Weights of a small transformer language model: no biases in attention or MLP.
MLP neurons of a small language model. Each row is named by its layer, matrix (gate and up: input weights) and neuron, and shows model dimensions 336-463. Each number is 128 + 32 x the weight over its row's rms, rounded and kept within 0 to 255. Numbers have three digits each. A neuron's up and down rows have the sign that makes its largest values positive.
After each neuron's rows, "fires on" lists the tokens most often at its 100 highest values on Wikipedia text that the model never trained on.

L2.gate1896:078144058090118133162087151146107102126166100135117138068113042136080078180121149109100100098102189156161145087167098063157106150122143189103136139092176139135125081132127149072154081110152117134147181131181125123111160148153097129084109119101114106165052153090184161122097138066167109157115142109225076147146078144054120135128159177118128142167110113129177142156160164090157144145098
L2.up1896:121156106117166139110103146105117090133120113113145149098154128108119057164065156101102099093078107184198075117143150098125096140113146130115165168113103134088121182103166197116152183114097051037154228096138119090065123077146131162099099117103119133135108118142120158130087106120152099150061123112218137150145088118106149051154153110099094136089159147150135123136124139096085144123076
fires on: " as", " \"", " the", " to", ".", " known"

L2.gate1811:118108149113175120091065151104077083130188121126152091111116105133135122133150066146088178092083100130146162153135090097125133089122104129101131120098023108101173133143125120153059132136138092099168192109164099094131162080132128066102121118161163152121090151147156089140136134164067125094138132158132101113143181129104127201151179092135143133083091163182165121156123121113127086107052
L2.up1811:120097153118092139143139168118166100085098129122103150109089106127157179138110112152119177081129119151079094119145157140150135106127161196153122078122128132150130134112114073125079134096102132070102138100116183145125159108098097163154162101116153118111171116079122086107111138112101228098122177132102144075099129122145158085133143114196171147160160144174064116102079207072181164208086
fires on: " |", " are", " were", " was", " is", "-"

L2.gate756:103101084178179109110107158092168095088129121159119144139167209120131076098141136159180136101083121153071161120134126180132109139083189150128177043118144175117103145117125120139162133098172124181131124094129135015076149130164111104085146159141098103160123115109136118084129119098130134142127094104109100122101143123151107149100128126142141085058071058163154142108170113139123079110130
L2.up756:135168136100105110164146114149150131120150115146154109150081067112090141129121149113145152171125085179144144111101199167085167085121108192115142136125109103142140143164177167096077122162188153097180147141131125047103083134130132150111170114165114149114164148161139101187115135160138081129171093118108131140108155101062100127143102174156052145131102057104141172142121128138149148154082
fires on: " |", " (", " was", " to"

L2.gate1451:188154117111196095126125090115134140125144113072130112121153153105131144138143148127123143109124091146108155093141105119129178062154095097112167143128091146135175170131187113109113094141121118138090097066069144095133118161155060161131148075118136122109135067138105193120129100171079101131170115144142121098165098094119150158138184087094151106168139180094089058104119146114117104187134
L2.up1451:116167129091159119169072135056140161084147184070110181114191135178122135183121067137120120072104104154139115063143106123120193094147130159135149085118139176135191160115136105175120081183170064132089161100106094141113065165134044144142161153120115132070160117116136152147133104133071078091164120157112124144138087151114131174158133098074133076162124140102086110065136114100085131103136
fires on: ",", " to", "ly", ".", " in", " as"

L2.gate154:140129129112140063119105119168135162104097150080124107143093086078119150128149155169137100117129128109123124068092059098131127186157140135086128174110087119130150112121105123107136107097146146131137167128103107124133145170158089141089132182099120138119103127066152104074151107108173131043116109120149094111146092175072087028123104178113153078141110088135127070109081195154106128129153
L2.up154:126181109118121135130077190099140110114126166109046152156186120126122115166164104129188131112137149192177036165116117153133136132108193134152108148136131148137180045105066153129148117148140156176148184119094098173141121178190162118189142158142112080189151104145092125165143103105140122108125131185157100166105051094114140073160101066159119105162150093159195137129125121133154138118158
fires on: " as", " name", " called", " into", " to", " subfamily"

L2.gate830:095091072109134135111171097145115156098067182168146121187117079179161116132135127132130176111130129100087109170154090165160096131084093086098115113156136201153118151131144126107096125114161161103069180146148126151171100149087117177167099139228226160106151068136160131118123163128148117107146151087108141069189058067191084109146114064125103141084118155134145095116176158139107134182093
L2.up830:100154108096127144107136091184113155093126120121177077137169134109119083155176130089119189099171137225101170183161124176180121123095118104106164104156138144142073113136138085108142166140173140155115142076038150165114086147150127112121097142158124168123166072065159148091150126116103161146144098103115135111138175118123102117108091135152124125146135143147147129151150124142111105153161
fires on: " from", " such", " of", " in", " people", " at"

L2.gate1651:098113149086145116118110138102099134098126138144153155144125139083088101111132161117137137128082154119147120129172176163083146118162103147158157161153122102100115115116153108134100100068158142060072173096150098093120171152107136143106113094121108191176162097163139131106086046120059167149041121106096099103107183098113176180113082130146173123124126116170133164122146113103143141124146
L2.up1651:134130153081174195139094133114168072124118149137150145171071089109079040151081159086081181118107114153086156199114120143143125090067086182145119059144152168093080145108147146068161097125105144111136109099132138103092059174133141170100108109141107153141120128044084073097146090098090127102101156107147114180162176114152158153098118154088122123166109142139111136200151103170114140164149
fires on: " ", " |", ";"

L2.gate1795:115140200114138099154105136163119133102091125143148125101111173143111120116116114085143138117088108156101122135147117145149112175089153102050147139121074137116154123131115143156149116169147146145112146084122042058167082144152151102119103151203164147104062083149127130096164130069105202143107140145158052087144172208130130069120083057150150149133133140147123162110141118136178069153127
L2.up1795:130102169105143101149149132150165133139162151098109164064096201149049110131141080117098096186125169164069062183125115152114075130100102069058124082140113109143138098140095112086210107107099147113072126123145047152149057137119194073152096169171169130132083137125136103104150100102164140129099121091148066123155102142128122116100137102135127072165105145114173153181153145113199082095103
fires on: " |", ".", "-", " –", "|"

L2.gate937:176108108131124150116137135119119063110146111127143165134176088107099109130165148031127159136144154148178124117058113127212107111113108120166118108069121114096125196155116141116106147119099110159094090172114058172189075083163134131137117113124060141140207101176156157096133184091143139124109093203172079123105113142103037108124111152091151082160174091135123136147137161089128109195111
L2.up937:065115155117119153091132129163153103162136077130118164114106184132077169143107201113125143067151119180124111159060134175173120152106150125096120083146155139148119175127115120133118148100098091097132154154157112127149152126154125108121155054168079164074185111104090099148161137117125173128084118157171112085161062112155116118118050191096180117188129178087092142152089172123135103160102
fires on: " and", ",", " until"

L2.gate844:159093178155109107096141110123124102076151183179113060096128166150082110087129098170178140128128089112077152131151133121122104220151125120190140184168106070136160126161131134132132112169170126112120169096126171143087165111138128095114124121126084083188039139120089168156119093101119115196109093120127114081111073159164172139147144175145121097106174082127184146099138153135127131131114
L2.up844:157172152088086113039126097138138165123118202121150112189071060129130164192131136118158147114131086122151081106133146109087121118154202145158129102161060118108116114128106171080135125072111120192157112088152129171139125151063139186122156047120191094196170124137124069095190166100171137184112133165145186116085085132186121136150161127140095096132136173096144184121077113106165168137159
fires on: " of", " to", "é", "ject", " Time", " finish"

L2.gate114:148138102193124155068180146145162129090140117198148145128140192185159039151177178132119152107108105173170118137088167123102155126158193134150128170135127107181113154142184125137105135201182139153129123164176153103163088149142134100139131111157139132107065124101161073157092138101123121124167161144156133149109113155133061142115121154128101163094145095141102073100163189150122112089161
L2.up114:121116154180123142149119126122102115185098132101133105181090121100058182150134069134133155142084126048129119080181137094136056098137145174130151118113144215106133120155116181130183125154096144127127169050199112143107119111100151170189059147102185125156141109161136167121172118082133113064134149089097099120148097093160125086113128145117143084088174154153126136148130154160103201163112
fires on: " and", ",", "-"

L2.gate1131:117167108154175101166160141110084096123101095126141115146131100131140146105113134092080115199105158142177083098143084072138149160065106082120097095083105101143136149125082092101081140172109072153085023142064087097154100181149148152120138145145146228150132084161149099124130145066142149121053037164185116130149177094116187135121119090151080124149086142114128098171103131136171117199109
L2.up1131:118131177170176146119105109125090179094159154157172094124066134127171133140165111083116138164084135137177114090104085126186103149070104089102119097115133104109104099120146072141155141166122134149126116120115122079129109174184177134152113138198146146162064116101172125130110139084123103161105136162179091076085221128141139105135104152084070106118125143074122077174129160072153093141063
fires on: " |", ".", ":"

L2.gate605:160121131137092138118071116117123109052112106099128123133132126103129132165143153174152105101130138177127151062198092134133150126148124096070161098179192177143175132169179166167143107140139127109110134145108170118087089133085118091121127178159096092065122108133106099126131116147148142137094137127153141107157126131070130138152082104146108109159170105121120136083132134165078085080172
L2.up605:178154140141081138161110128107161156120114144103107141118118143093109151137108111147114114089140163142097117099179115137182153126143094118060165081182174110139185148148151177183144087134161140103085120150090129140107138098090122142143128184192079112075162113102119112118122107144170157119087151131161103106140135141024102155167077117140111122159166084111132135089120168156105124100128
fires on: " to", "ly", " with", " also", "ically", " probably"

L2.gate661:158167197094139148108050128166180150130114179077060139141096134155119160099132143150120094137118174126107151153113102118043164108060135144135135168193059134133185102157100159158080126046159146106080149089143137127141124127140167095098115137139121099116093153107139163071164115152055126089120165164181065146081147177170131129093173071117115097065126153157123083122159180188130076114082
L2.up661:119157179099134157167107150099196097137109109086063148155096117160135156080090088156078130091139135046122096208122106138071124106112111117164138142184108105124140131118171125066139151125113149103152119057137164135162172130132153076079109177134105202149114175125125109122081158153101116127117150142093127133078149165174129123151154079121127057111180164110084064116134147156111119110129
fires on: " Fig", " are", " were", "ki", " only", " is"

L2.gate1317:178098131095155132100084121118149085175144107120083176138127136102146159178108134160095131135071100155136122135131123143179121161099098116092110106130157112090090107123176142083145130126136072144108149199220150158123078075116075118120113105162122148155091138138167126127160082159107109123160090103168089196122122117154143187081127123082118070094084085133154099111118140083153175155076
L2.up1317:133100175135122132100115066135136093169137121144151199097081145130151120126124188155153084147120165153144121102158167154137149127118106159096110142146115135129107130128135140170133152138082143116061143178215095145151054091121120109109137141140106198127104162082150137085136077163144147112137132137200106179073129058141143138117167128058146122095187103149135117094173119119194098107123
fires on: " \"", ":\n\n", ",", " as", ":"

L2.gate1127:138135152090104072151152118181144124121136145137101104201119095137113090086126134116126109133152172110143111132067131151099118100146111133180158083166079053118139068170094118102112087128151151177115129126162132160093088167079139119160103176076137090124104091082133144088113153082167150136116114105104148149131103161094178145142121133131135180092129096131130134140182122049100135103131
L2.up1127:102139121088105086120066130155151103138112139175161116110097100130127103071110155157135120152148144104152135165118106115111058095119121122134104093136111104163186129119078116111169125108170140163119130123114192140135122126054144100137092085114125104129193091169178173082132110075189105123152141122092151130119122153193146121143132172123181129115125092091110161111156102086123092104099
fires on: "'s", " of", " to", "–", " ft"

L2.gate1354:141087139112138120095138122198146087122123142164144123154095126157107131149092169097111151111135134139120153165116140112142134122097145155098156102181116121147051141140090141153127080124129129145062105140139091186165194100132113170079118126135108111070067084091118122157148109114129081118096107146148177157128100155106083138102082140167143122169106140122107189138058146160102069068127
L2.up1354:160118118097146080170111159162128116132106181063171059124077116122088143124085109115129171100130112060117140121140121166107148078090134131084137071168153095052122130126154143088132105120126159164103088135139086117157153073136156164111128177129113129137067121140138176182166124108115153204136145098091122144102088171130115131118156151126155104139125198093079163194119091129139128089112
fires on: ":", "=", " Website", " ±%", " a", " an"

L2.gate1180:166102128068133113140134111181117125091157123097147198166086104099160140097133085096183110158152137108126079083098131123147083099080136062102085134151110117143061106070138116104107127091138165153080142118146091143136170132101134122134139134142152122092186111114118150146166179087171089150114148118087205148136142074139176109153124094160093042168094089162147164084111103116157149094130
L2.up1180:148093191099175124048145174114112097133052104165154078142104128110112129085103164098104142077072084118131161152139130119081121121128138118113120132178152114165159147163110155181122071124096147151113148077107118135118127124090113092084139181107123137117111181125127121145219176097138173091129138110128141113135197035124155065092160115104109059073072079098125125173138093115170170134164
fires on: " "

L2.gate1579:118098100130099150142130152092079106069131153158102094164183059111136105124115145071182130186091164140138082136163167196102181148159109131197126115189106151160102121111134126121132105064155146135142158113133151106087143110103118053145102136095130164135180151169153106119127116126075100137129187065132116114092132114194133163155086169146060114117095131213175153106176116146175140100098
L2.up1579:107155154176111078092098119138159113128122120146110156081095100117158153094117141104118145081092183142091145134116096157086151140201121176117090156141125126153059098148109115060156083088155082163151097092104120159160109102116109135090149210144224111061120105121149095141178117146129114081127116094128125149140131101159142154114167112083154126123101135107088112104149118105175136108173
fires on: " ", " |", ";"

L2.gate210:119126161080136091180147152144111182141114095136138112111113185129111102132142115135138150166160114094103118107207147142123137203121110093056105165123086189127118096085140144150143149150143187145111103135175099157098146139122077226144080144230130175161144072097107086083135143133098087136122146141137092151133141129145187093086144084149133185143150166148124148118157143120111126108114
L2.up210:108105171145164138140147135121123116092113089091172110153158119137193092163104108191153085175174192122102152161094147130148108109099144113118127160145183096156066146121122151132135181088168158124142110138143186194086202093133126123095074119161134176148121075161142175131164105114175152153146117160146175153123141110133131113102099097131103105109140140120180063093175122158166145094127
fires on: " of", " from", " by", ":", " the", " |"

L2.gate112:176074113127118115138119098142115135185111079123115174128128067067072104122107104149153160075091198187151121159080142194157116150135130158094084125154045149113112154081104173069161107129179056150177140159174076135106149102150155120220140144092126166136157170136142142139182100099158174118060147151138139117129134147101128071124113150082095118171145129084152183106161151123124168070119
L2.up112:109147112149123139113126166068108140156160126175108075057110142120113139116146202107100161085151115179131120133090185199122077147127134133168188164118139100128165154156087127202178135125095064157149115163193146080140133126125105109124117081135110106193104150164117144168173062081184169175081123142120119127127162121094108085127066162086138120104139145087113127164087136129084165141106
fires on: ",", " and", "-"

L2.gate1438:093116180083108162164165148140159167154117118096172135191100103142113147046128158141166112200159088147105145127079166124059191156173123207124118160190068118124075136118106132071164085139103084127101110062152135161149131130129108161128169104081080075250163156145092124128143119134104095133153114135124113126156178088128121145123090162128133094184154128103139142135124159149092113096193
L2.up1438:089127105095151145091173176121130087120085109127160086150115092142081161080161137109130097172205102123164091152083181112099174073156086170146147037165092113175094085173074124086158070154147111065072081129167128123122129114141155133115135178090104070161157120164137083159159136119055093185131117138117111112165198122105107137101086159113125111148103095061121151117113172138118107109131
fires on: "20", "19", "18"

L2.gate590:123158124124106150112099079117137106143035145131116146122218090136112130070130174132159098113132199098132135145136163163081154158202143163133164119225115116208157112149107114102119074083122102050119129123116110078175049058088115063062122155118037127197101149085139190133111079097065136168177147118113169173118189097121132109112144152148150140230118128100108148133142131134177145143200
L2.up590:093121116098144199091083093132115104161095164137153073187164135150083139123181110101156148112148127158140093166132129124104158095173126162143126077135132145169116130128082082085140130091106141208108065099138171104147130120133135134173084103139079105158130155142120109139137093209150099159119090119110150160126133141087056109134157175175134117189140111115090118173126140093101162090122
fires on: ".\n\n", ".\n", "-", " is", "19"

L2.gate753:125127113143126092104072083140158146154153102118126178058140193167150153145190082090070127116142114115146149158058173092107104122100157098133159197119099138116189050140101179158145113099123151066112110110184095079139171115113092093155136136167141162154101127120122140142140129112163083142154167133129145109144137105140086141119136110155167116087139102156136097111147128150106092125146
L2.up753:138168135090160141150063133103109149191109177130077102154122112185109148191101159092099105120106113135120190100136096107154109140113147123116116125140144111132078118133134123168116168120070125108172127115142195146144099174171137104098092099138132146174140117105099075163197168077113151092134160044150111108099091108133132114080117123139130137131164149126128153124155171095053124114118
fires on: "–", "-", " |"

L2.gate422:178120086197106109126141118169086087128150065069197101109074156122130143143099077158130200134138178120210151063118181091158139106099097145111148082159089157134127142122175187159104129104189164181088150167162137139126141183066146079166150153163104206191145110171107123182149096180106090183094179105164106121102120130084162097130150167141162098172074089185112094135119121122147150069115
L2.up422:103130143128079126103108131122058091151165100077148127143109140180089114148064167129150163129128141078114125133104097078123184153128170154126109061142132103092121167107125163122147136136140143131075142140163053140034212101085144115119127102119158163077094118162164144122108134127116127119154184180153096143160116151128127153155090107150146158130143149162124185180193075161137110114115
fires on: ":", " in", " of", " at"

L2.gate1740:094130122126188143134099103131117103085117124127131116095162086166169078144114105167112135094062147115106116104059110180151121148137164107105132178055130142149092126153132121143060152099126138112111133159098116113136134136133099158038117170107154138110115118154181120151128111137135131166137084114143087216174163182144127187130161122144134148118100118152101116082119138113130090109117
L2.up1740:048149090169155151138135070134116152125106132076100071077130093140106114126142155180142139064077120123129136091065095098143135077097142182134171121129155137134086168110144108146139122133108136076104117112105090114092148168143173123155141121141123089151102116163177143137158102182120138130108141181121094163149157141203091121116161128101113086087165062101135163141190075083117109112138
fires on: " and", ",", " of", "al", "hel", " ("

L2.gate938:044106187171096139101115076094139127099072176161138112112097159175127083118138125144189129069140141131144076159125158162075121132148101123140156182114178152142187065158181140103156114120134111150123138075189165120148118114112139111102124157150117142107153146139153190135169138107118133116105168163178080108148113085188075147108135160121134128102149094099135179101183135200125126081151
L2.up938:060129163122124132143069056178125110093101130139136169071162172128110061120128101201155168155090152111053125174166111195172138142135169134107168086120158126127106144160097184128136136096105163170176086121168110151177176125105112104115082158129063169115092142146129129127154125119077141109090131091166130123079109118125131176148128133134142194134118124128165137168147171120080120045140
fires on: ".", " in", "th", "1", "j"

L2.gate654:198073119147119081164140131170168162107095108129066082136136073114219128135135068123147163159083161112096093126189082119117173138132128159175092123163104128100131080124135149136119118130166160174138151132119069199139171120111146150155116154085113128163165135090124063095084095149140094133120107133124126150093161114114205175118135129140085121094130083129130125104173103147092057127119
L2.up654:143119169147172145154115165157130114125101111123118164121114132118168137118134078121125085148067146113147063170210144153092161116104102145096196130139101082176125090115102133173083173152159100128087137151098086137147145097112100113159100161188159098133171122126141124124086114092143100118040129180107092134116201167030090184181166137137073122147106111136154144116151101187078106140122
fires on: " by", " of", " as", " from", " first", "ook"

L2.gate1690:105181109113138119148097184172192119113129141144153112087165164141154145179153143090100125107153119081116090113111089182153119087144123098057130127143104117201133137153112139163112122092140139166158135138134165140117114104106181103153101165132129118077172168070121123114155146157114177159122122164141109110192135101126130178124169184146138090104113132092093089116074110114105136194084
L2.up1690:175162152123135142085122139119112066117096117084162128097131135167124132110176116174125174156149089156107131167118099160120123174166115083108119158225127085143161144148136103123121118090113139151137160144103142161127174119173140105117139129152146142133080131180108165105109098104101124102128131109134125117100101132116114132148154083063120116129159158084080029109101167135152100096142
fires on: "20", "19", "18"

L2.gate1251:154098136122172141089101138118145113100194130113134130159164161141128159167130049110181149129160109108077111059156178095152158173099160059128160138192143151166097121109101101147127147150132128157130126108177077074159117168127147096092116069158089135101126087168159133154144142183115127162144096179086139186090172058166098133084128116171073082104114067115135092129122085142150139181103
L2.up1251:119119156129102160130102105118154086119138093148175141125115093104072146146121101067149152140126096111200119123175145110152068139119148123174166109136126141120145103133126152122123100049139119121143173132148146216138149160093172113102104141079091105152122108155082153155081116146064138136132131150109120156088126108142102084132149168111184139141092176091100152110137073184147183150111
fires on: " |", " ", " on"

L2.gate1060:110150126087146113081142188144157142104190187132110084134082072127120168174145125162091126198124125112163132128110154108140124126088141166190107059093083163150169140173113144159134185086142069150097104134126095109148138117116104137132177135136120141116172155136147157078128108110102132108136113166128109102063163116157098088147131189071097094200133178147109088097168167140113153099121
L2.up1060:123130091127101135110147131189112119082146091085109095159105178135047140143152108092118175136096106132155113133106093103077138124087137145139136134110128130090095092169102074092120170158185151126131139096164131136192133095166150113146191150127123102100139060175132154100079142064093080121131153134182085124143198110182166087178118140124068101091136133108128166124151165142158107122090
fires on: " of", "ug", " and", "ian"

L2.gate274:131154140128140193177110064089114137136101117121116145118148142143105104095159133120142143190126120093107063078129128144145182152156173132193111110108127142120168133095070155122183124147181177136094126153131115145135106115106081142089085122174118121140156106128167138138093152143122148103143176067134144104090113194128079161140123089126128102117167174103102224166067169133119146122168
L2.up274:097161131094111181094072124130191099100108159178120141120185118121108121117099104130151109165155136102095121181119117151114117132135172143069155032131153120095161130138126151144159130142086141163128110111147112107097099080087148080099070111150150173149115121130162161157122147116156121075206179104105153087115123096164139163170143149153128117159075198164138091135109106090115122190125
fires on: " of", " in", " \"", " (", "."

L2.gate823:160119103160069130085163153131175128136186161111094098211138109164171107088135071143114111153133146177139103097110140108146138151117134129168143150102126198115154086159136137170111125121096098183140127097138152209099115151089140154117131237055108149185140099127119158131150148194142144149140079095077151127120147107126105163103108146165111153156168076123101106103105154110164113141076
L2.up823:131110133145104083144133142154116122192136110141157079178066132122110098037142130116124127195117120081120146132080139130112149142161111164104157129112118112138103124129104132127127118119080066116121140160077183099075120124122072144138139153105169077138160107170083117108085179170128133115117117163148118102196110105084113127062100099151132173122125111082138158111115143149099073160122
fires on: " by", "19", "16", "14", "10", "13"

L2.gate151:167155120095147112184157163138162153109100040114103120089091117183107132156143123098114099112129195135128100055013204188119144148143136147130086138140078148111114060147104121101184131092144104176101152087163173136035122138111155199165145175128151141133129097098144130157154130062144146119099168149138120108151136101125207176081132203080103117162101193160134139123138142111146135162132
L2.up151:153124116122098150179148163146080113146130061137100145104111118187098119138102081085137061073069104142113135109083162155105160138117110093108107096111122159130109096155132116147105174140132155072068081155175059067150134166128123154093168171131078099113196143155182130146126219110104095215110121129139122126065096098142149108148142118135074172082174199143131151148103117059091116082126
fires on: ",", " was", " (", " to", " would"

L2.gate1157:107139139082108141160112178104185165082136057104089162141079092133111156185162132131148113153171154142140165119156165131084119113110169132123059117102129175150057106110157131087168136125121131119082176089128104107144104109179156121118170127127116145109142194111086126134160135117135149094093127113148087145144121132140115076077144136083100164069171168068106079120165131148109071164145
L2.up1157:183083104100118110131119128116072109089088087121124122094103120173113116127136180047133122030133089118184129097130086153109174085156094170116146162140126080136126094158103100089149108096087118133187165090170127183142132132107132130097157118100072102125075170139167087151136121132083075181133143125138164096109137142146120169127163151110131164113165097130115096060148092097193127133136
fires on: " ", "19", "20", " May"

L2.gate1699:147175161113119070125140113124157163164181072134112167107155108185166121163128112127109137187136155143179122109078199139107122169135082117114137129109119160158051163127087094139063176118166168134101148094134149128169092145148147127132112154104130146131115116118111082142068158190156082146168102214132144091145162112162144111137123174127120096067086068102132114118121109084149094131111
L2.up1699:111095175120144129130116117079127111146167159109085136116139117116112175140138034133162099160134165084189131089175149152134091132096094111097146135140173142091117117113127124151130109145144140149085098071145161178099143134092161177168089118070098108158119101099128140144122144139162087114120156119112152107124115130154138116141165062147160085146122141126115150042091080117056173117109
fires on: ",", ".", ";", "82"

L2.gate458:140151167116094116112107094144128146107148125171170158112074131131116128136147097098158101115174070154141069138107118183126136095144179150131133119127116138094131137166163166183114017144140167088133136176143128065111066161102197137184107113101125109108156106138185090119097123122124115143161154139166102129194102115122129133109108157069139089134107122070092147125138116171130154134084
L2.up458:145149135115060071090102097135099096046155134167127151123103126124084176151120069132127183181180125105091085117174095160178137107104136100102122071105077204135141053087175143185132085102117109131158114124142095122098159121166170177228117081139081068083098111036184108106147129135141124114176152128196121098104100144129082093071151173086162120119094086118134133099132187117147156178090
fires on: "-"

L2.gate1670:130082139126128092154128108127123130045073076108165098195134116202169101112125108171111113160090132092147144079149079104101164113132095164126171090189148154140158075125145148138133078121096155158166116129157114109110127117094101146137065114167130090095076114182119057171163133181141121100108127145111117151176159137132154112135166104137093053082142056192137132128158169087131086079108
L2.up1670:154109196141124151161068108129102064071216126092181144130118140190155150161158108165131152131135132172118144102171118145111118110081168119178108105146137094150124123102095124156106139157132125098117110123091152138135111121139139170140194130136214113071173130128113069103141084134160130122116129190058109116147109047098119163114118124140135176131144131187074150151146139137069098042079
fires on: ":", "-", " by", " of", " find"

L2.gate1212:155138162107109117153132125111110097118112170092198108109085144101112139156083162106184117138136127091093145151101135077101130110134071137109138158068130125127068127143061146080161120181183115142115143107137137172149097128113131110125138126102173169138137134124106138102091125045103118107071121127172145159148175141140097154067117181105130073121160170095086173084091107086137149163146
L2.up1212:153153158106150080165092130097120097154134201122102162098086127091122148103133130135130084133094178141121165110098210166162183126160129188160101117162074172165111123126107128122096129096148146109136166060102143056098081074134151122109116163133143093097137110107092128195125173121122118161155184149083131144132122086131173105128126140136112106196140186081193182137132169093094127098057
fires on: "20", "19", " rather"

L2.gate800:097100144084193130120143185131119123122142161188104169155100091103058178030097093115123121116076149156149105110111196198117094149102126104182094104131091058148146131122184159154120110173174097173110097085133119126115218097139184115128110154180108159145123131090122115088100091128131079104119167150129124112058119110097091147152135127208129112122125132019126105120113084105143125054050
L2.up800:086120126076110129092137147057139146128151112172183144131152064106107153124117143131084171133130134153160185135157076077077066186134140108068048184116191139135137124161192102131093134155152176128128147107124169126120130195052116126102150162177137163129128182054146130119140121092111108113105132099129135108097138101076128084184147158166140095147068159118161112115123153100157162096180
fires on: " "

L2.gate280:135120087092175101100087181093132127202100130106125135123133129157122172150087134139131111109176122135104111158124146150102130118119069128143117187133077121128126082102107178081141196111094109105185101135137152143111116102170132197148133114136142199154143089129151116134111034146120140158174092147126132133149099105134165186142148089098117115133154164170130096088143065095166151143163
L2.up280:081131140090132093118124098136114163185097075114083157105070130160102195061133095173120097165194125107098088149088124132171135127142123127121091158126073125110113117079065143061108183146087122182183111168087137130104130134109119213174115115182099201116118119101119110131150071152066145171111086126120163149132064127143146161100180124107154136131128048162141135118110101080167163090107
fires on: " and", " the", ",", ";", "),", " ;"

L2.gate969:143064121143081113113141107131159138119120140166158165123117070124106146130172173115117151127120139078125061102168100211143160149112145179131091111157115119149136133107143090149117188110158081183043145144160086148116085131144121132109102145138133113181145159084138128073118138065145155087123149101130167070193122134178145138091135078153134141109134118076076155151145090141093095124150
L2.up969:195085165162077156031112128148097130112136106154119091142120101063108111087143163107118098133110159102109122169101092153134107087056148117120137133108120163199087117124094146122141162126155061134068113126166121126147181138106098107089115139145165080162150086107150132103111135085164236136132134134184135165114049118089117133158140097107132146126138186119112151132162124124057150196127
fires on: " from", " of", "ment", " any", " out"

L2.gate284:133116180151190085088139114135133114168107076138169121166149108128130140130115138091117079095127130113186134136143142160133130128164080135104116094118083135139101118119097106076092162104128144078142117118078188072108165161071120140104063173165105194082097152138161164130147133136081178117126108113107145082095168132125097140111131110097119117155117134141132165118178105131106160194087
L2.up284:103189125160134120119149165100205096120103160171067130120064142088142144153139140127105141119129122119136136061094133138162155127142086145149087139170127123153119149067136136067138184108103176112098089097103147121116102148110167153118148114146107199081111115076126120187083095142103100182084138121128096109090200144111185203088112100126085143164127147113146149134076086117159047192120
fires on: " |"

L2.gate1449:177130167137133132122179093168142126091087145088167066088153163106152119156141140164107081108140108146108109186165167068161123084108132112122103129132153128077184114169158145130123150097177196173191182128152097149127116127139163112141031125137110154143158128128123060183129105156180166162076126114107122159147100127133092128098108146125186111117101110178176150134147178122143110062130
L2.up1449:100064147154117137124113152134158092113154108154206144086140167112101103150141161104084134108158162086153176174188092133080084115138117140136092116178108104070148170132142105166066140103136164144081090138116054134179118178159151153111114072100152173091124191108068102164140153076137081145134173094174100120078157057125126098072196135124104170142172175090113140195112156148081120150102
fires on: " in", " to", " of", " part", " per", "s"

L2.gate2002:134113095111151091120135134097078087122120128113082148080090086130133118125141122136172140080098201102119131152061151131090145105161097131115129141109120130102109118182124165126126185084184094174117127116176120211160119101167128165058125131083124132209153098138155149156132141116191157136087106109116075131097135085144159089172142187085153143113165129203120069067178106092162150114140
L2.up2002:071145119099153099126143169162145173177156072174098108143111114159145137143172185151119113145137138117177104137111063193163084149109161162146115119169159137114097127043120155144077144153183154138147095121207094075099125120145157128083121116162138209169113122146081153126095098092077127144166167104162128170100164091192159139098129150104047121179154120092102179156130179103111147130188
fires on: " and", " was", " is"